MLP neurons of a small language model. Each row is named by its layer, matrix (up: input weights) and neuron, and shows model dimensions 352-447. Each number is 128 + 24 x the weight over its row's rms, rounded and kept within 0 to 255. Numbers have three digits each.
After each neuron's rows, "fires on" lists the tokens most often at its 100 highest values on Wikipedia text that the model never trained on.

L3.up827:132140152105126145118142163107101144143144106093126090121123133135101152145088109111107149153123164138143111160122124142138168155101103130170139157140117118101110152103132126135191121130119102138150150076150162128122137119110121114124173136115113108132114134142117150181111143144156112137
fires on: "en", "er", "ent", "et", " author", "in"

L5.up64:119145143085144069133131161152131158132115166105096108138150152145168143109113151134148110141105125112153145122109138165143149146144152148078128146115095132145179130105097133162128134145140095146122111127142114139166121163127172117129134074128133117144096138128131090132135142146152111067
fires on: "s", "os", "it", "al", "ar"

L3.up860:103133126082140167164142089098144134136179135140095135128127136134118105137116139085102148138088069137143137094122112094116144131169103095148156111133108154108119083181105138172156087159151159123131127092162108108130128178095175124142156137132123148139119117142136159136116142116119185121
fires on: " f", " he", " fl"

L5.up752:136129095143105097154139138125148104142145142128132118140108142146109130140114130126138107127114147109142100131133147122130143136183138154134161116125158147192108095145156129127117108093120107108132127131109123180115136136124109072135104143157129120123121098108102127127174145175156106134
fires on: "\n", "et", "|---|---|---|---", "ar", ":", " Candidate"

L7.up541:104154134133128123137152102148143096129102119105135096152098149117177132091133150112072109121131163129174146111120124114097147103145149175111137136143119134140111133136131152176144121133118118142127136109145110114113142088072100157117103125158115078115126111111164146120125149134142116109
fires on: "k", "m", "p", "el", "b", "f"

L5.up531:132092123136119133106155129151173152119132151111139089117160152161132145099125130129160108164127106120131103090106121147139119138111148139113135130079136117125135160130155127123158107056146118113126135162093153130177139088146118147143130130088113159135128128156150120132127096103129135128
fires on: " ", "m", " ex", " fe", "um", " m"

L3.up247:162096136124133136134083145172194116118131150123163111143143145120147110111076114160123124167078119110130155124120150151144123119129148140141107177153099175129116115126102093117115090133148167147098153146116120110148110148112129116162083119164102118108091107107133131147125129137094142173
fires on: "ed", " Me", "ity", "se", " or", " this"

L3.up688:167132123103106120093111114124144154143151130138089094099164115115133132068098106130124153162111106138112122084147140099161138105136144110143163121166124118135117121099133136142113125110191112113117135106121132116155137125136083132123142111126148157161123153118155140100110107147140122127
fires on: " end", " was", " dep", " com", " cont", " hon"

L5.up882:154106179083160108125142118141173138118117111142154097098131153085122123142077104110147132121103151070090157108156169156101154108117105097127089128129148107113154099133151130149096129170125127119071076119155123148120144141089185141100166148126128134133112159145107157093119115127144113133
fires on: "al", "ional", " national", " social", "ational", "ic"

L5.up480:091103140172142129115098095131137160110134170119133159182090101138082138119120157129124150151108122049105114139117123139089116141116151138146145155142102090157146089150105155169173159085135170107168132090156106171140142127115150119148140066110157125130121102129157107123114106152152127148
fires on: " |", ","

L3.up462:105114114151106149172123163088100107147159171139149112118114164147130078129110121128148168140183110115128104115110077154185153130137131142133135097120125109106097158129125156164137138127177115101127138127141112141122140117105147068126090142156139183108140146162093164193119154162125141127
fires on: "u", " ex", "ra", "ew", "os", "urr"

L5.up631:110138119147094097156167111099086149150155149116127149160162165124133090187125091130122159142140115146092148146128184108104152130145094143153151126173110090064093114148142115119136136113151119139139164130112127135151136149099147136119102128105149164093124175147147148127127125119137169093
fires on: "u", "im", " week", " Los", "uc", "ew"

L3.up498:174161115136133130129112130127129167182114101132125071145147116168081143097095132110134167129095103114154147104126139071123142111106134145074172126145120163140146100094123132110155137125113132141122129154148112147110122178121126135130128162148109114113128080124162097137079153141128127125
fires on: " |"

L5.up355:119156104119152160189120111103110132136111158176104135120076140165109162109153106091129160164150133112114167102140133136133159138099146128109154140105133062107160134149126163094101180122112127080101123163164177136134125129107126082095130107103123132121155079091094128145121091159096142125
fires on: "re", " re", " comp", "le", " Ele", " ele"

L3.up502:152147094067105154121135147130132149117126140138115112146153178116157153119099142111118151152118109103102096165103133077138147160106131097152105110121085126121171147100121129143171150076164135107145148110113137156168146116123160137142111115100144151133129097103156133108106122110136167128
fires on: " dep", " and", " en", ",", "E", " was"

L3.up595:164123159135090100143134094144131133106169138123148120146154114122092080105139174104139092167082109113073136148127161136103088108132122125106128148141143126137163132111146110104129116109121120142118154136100140136122141149137141155135117114107144116100125098057121120133105100129121117147
fires on: " from", " them", "ence", "ided", " main", "ory"

L5.up386:135163135126146123158122183096143135117103135151094118139153144152180121111094140115141080124131109114130113101099120127170133126099151140124122141140156136128153144136079161143112159103157149107124095148114151128113128162133152106114151110124134091134145103143079153114156130130108120130
fires on: "re", "le", "is", "ch", "os"

L7.up852:118060160140145110129143135168138106102120163143150129119119148108092065157087111166111106104086134096132197118118145134132128110111163119131142128177160139131115071131104142136136144157109152092122163135152105129138133137125142102191097145103152113139125124165167108139126110131135137089
fires on: " ", " w", "s", " period", "ad", " mag"

L7.up57:095155097147149162151129102159121092109143101134173133111104126098099172113118145116108097142091119091117150118099106125178104128090150142106180133164151109144157090159145144137122101125123116112122122140153155094162144155144148142125106127161140137136119078129156124104069125133159110082
fires on: " le", "E", " E", " Co", " co"

L7.up622:107130115103119170180149089154124114125140164139129123120146152096142110151113088127141096118146127156126099121087146123100071130141120183108111146135138122061095105127115106114123139128117185119112160144093177120102114081124115119143127127153133138130110163137177175145113111121093109139
fires on: "im", "iv", "ov", "in", "u", "ir"

L5.up296:136105167101073141125101115136136139139127174132091130152146114122129177100103137150103096105112125116096151124171155131103135091131142154120116112133148137126133133106146108136098131135081094116107141143132183170116145103143128098140137099177167119088142095155076167151159107149122154122
fires on: "ell", "g", "ll", "d", "ed", "th"

L3.up501:129151128150084154180149124158117170143166153153140143112133104134084170137126117172135100113132093107130109149102105135062119114124130138134101136125187120138126145124141058134129145119087079125130139153132113112129162201131126083077119171161142110150098127080092147131116116147124096104
fires on: " |", "ics", "ic", "otes", "ial", "ical"

L3.up556:158069137107104149138140148157099144086133138092078155115087168119131158161167110151136141184095164090143149170079136148122118105152103111181119129123076167112095116147105111139139135173133151093134140139102104145158098146164165106125101166118082103101175098121106127100115093137150097125
fires on: "9", " to", "8", "19", "all"

L3.up403:164147151109161150126128095133159137128165120164105122101138140163135137121124128121146160132121124116147134116119121137117128152173105111104118099120127110129156128080140140116146123158124140170111091096145118162152152152086103116123138146114112129139082139150115131156121113132135119113
fires on: " c", " f", " qu"

L5.up237:118137065153142120145150136180127140152146143144091105076057152092107127142116138145140148138109133165110136128119114146128145135118135119119107132161146119148160175138142155104106141124049086093125121172107142120135120119111158145136076140162162151140141115109119116089114133093139128155
fires on: " E", "==C", "E", " c", " cl", "r"

L3.up547:082136087136098168144120124177109096142187100141125130122128125115117065133133131121109096113110100079101152085097134137102139103128134120108121122137137153169090108108151114141096123110120121137133127104094125104157148135120127094122134072098145144204104155117124069134172144190138137155
fires on: "\n", ";", "iv", ":"

L7.up223:134153109129127142087128116133126115161134137104096154102143118131113140144123119147150118119084132099146151132118142135104116158119121150124083123101156154091179124154172136101139130107127114164131148098152154123101070076086112072117147157127148117121125127184121133091151073133151142120
fires on: " b", " a", " le", "le", " comm", " Comm"

L7.up222:130121101104171131152153158113086127103148179174137103117114138159128125155147156136120084176109124141142143120106143109178163153136165105125066146142127104100111146115123107118148129149112117092099171099124144111130121155161133154103115122179087130149113132144080121085151109134106059147
fires on: " \"", " in", " Al"

L3.up555:092141141161084154151123135167107126109130164132158144130114174143142158126137086182115115109138113120095111110099124132144126160137149133137129163194130083116153126125146175143160150108141099111142123151131119138156143113161189119103144110141156155170112070141111145100127088146144113076
fires on: " |", ";"

L7.up188:134128122136131167148116079165151115098102120151122110137108121122133077134149140121134106112084108142169116145140139114108125127072157133090116113090133111143137122172085143108100133154122150146126138116185107103154101133127144138111121142181102146135112145133181136125151131113123135139
fires on: "b", "u", "a", "al", "ic", "j"

L5.up542:116102135119160127109112127137139120148132102116157099143090118131123114119089098114171142144118156102136135109130136149142166153087152130136112140139124125116094114170114177120153141109149120161161110137086101154173131164112182146113156095117147158085133091127146170109119127095151100127
fires on: "al", "ous", "ic", "als", "est"

L5.up230:096157169150122127174119112122108127101126131146134151150099171133084079101124160165173145107147149155169091114094090116152153108067117109168133078112110098085179102146130114096117117144090130139121150116126102142127118126126150107141133116171131154143137143146147114098111143097089132128
fires on: " a", "h", "k", "b", "th", "a"

L7.up146:104105149181102158123138111161131133164138105119132151120115165111177134158144104077125129054120110157134130143121176144173127143129140135108146111134125111111117117128107128078136153120129099122169127149137110172136153111141138147135141140080084126114163137132156108134128109110095082099
fires on: " p", " P", " N", " n", "l", " T"

L3.up246:154098099162092152131131126134105168144133116128118158130152121116055133164126158153070119139123110092147100111117176118151107128133116088175108143096104137123158176121131141134153103096122142126130139165122128182113122128131108158063149167112170107110106090137146118144110128126074102094
fires on: "s", "ics", "ches", "ars", "ters", "ies"

L5.up334:146150104055125116096106120131165173127123148126159143118151131157129114132138178077123134099130146129109080161156164176087142152135089109162086152151140139124150155096075097116151097130115140119145117135159134155117160113117132150136138128133102129089128143100112163166133129119118137145
fires on: "in", "er", "en", "ist", "-", "ee"

L7.up634:139126103126151112074144079061115116149162151131124140128112101115130128095133142129145163119102141127152108123109123091138126144148124122101126098112147149098189150120090101092139113149116148110165136118129120125122080153119092134128104106115119181127136087125148115148126105137106090058
fires on: " ch", " C", " Ch", " c", "P", " P"

L5.up268:133158111121123154126143140095125095111163143136137103144142110085168130115125118156172139141134100152115165122138150141114142150102128139116141089125144150064181142136124097118101128136137108164082076060091127121116128162139140160111128115158154158100149146132119152088119118096096113090
fires on: "ro", "ur", "he", "ul", "h", "e"

L7.up195:118160113135135114134132126138148114147119112140110139095085126124117137095158125112111124094109117146144093120144100128144135156095118130158188152094126137104097129129176116116153148081147160160137126127099172202130115074126085141057121142140144118108122090089117107141123138105190114123
fires on: " b", "6", "8", "7", "9", "0"

L5.up721:153157098146099095144112145125145143158128115120108093150155115126099119113103115150090137131107099168167121178078137167169165099115139108123179126123144158141126106114178134159084160158122121127125115132124132168077126151139124103112156145120167106120097142111138187097115132106125109128
fires on: " |", " —;", " that", "anc", "3"

L3.up23:139093131093147106122137094108098116124089144092099157121118095153112115086172175134143136111149146141149134106129099107159124102147141150100083153137161103091117107142153122154126090137131123176133122126180106152119107097095131123160131109140110105086154100175128134141165117127148162128
fires on: "p", " if", "ow", " when", "f"

L3.up612:136150119128130141109137152152101172118136155161146142094116112144139147182145118127125112135102119113109125152103145138066112116122117148161103116134094122116146122142108108133104149153132137129127109103135166102136072116161141099139113171123179160149131106138098137096130099118140150097
fires on: "re", "le", " le", "ole", " et", " de"

L3.up214:122147166164116121166099129158098106133111100145134131155122110168142125144180099125157118090144111104127110153148147162118142079155083192183172118167109141124160087089130127162103189128103098090114136121146097135141140111086105140141134120112155087104135107124107121148149106120115156117
fires on: "ed", "orn", " dec", "eg", " Dec"

L3.up6:148135119122108123138118134097141131122145127135113099087121120124132136105123112116156125196122146128121106141148167098160091124142126123114188135081105112118190126126127176142133141099142118135095144092114116149113148113100108148111136148113131146163145134156142091163099111075075100148
fires on: " ", "ats"

L3.up744:139108124128168112116155090131113102143133151152147170127095158151107096105170113117118147172090114133134138135145121118129143128128141105163126133184132153171113137131156107092138081108123140111113096103111152141140134115140132137158120117161149140122129123171137135090134119126187097113
fires on: " U", " Rep", " Con", " Per", "on"

L3.up61:112144178092163141132145135101177082139118154084115118109162114115129127096181138117118129136115124129158101084058162092127109153154124152130133135080152162097135140151163147099106091139130153118128163123151129119082157158108127168124113156130117164110142159106185120129123102110130108133
fires on: " St", "st", "St"

L7.up427:104144151126180107119099149169109161138137143089144114130124121120083146164131121129122127091111116127181110113148131118121107143101126094140175130092137123111120162162125094182160094120133123132138129098110145122089119153134141107114112104143118131147133135103132131168093109135159118139
fires on: " h", " b"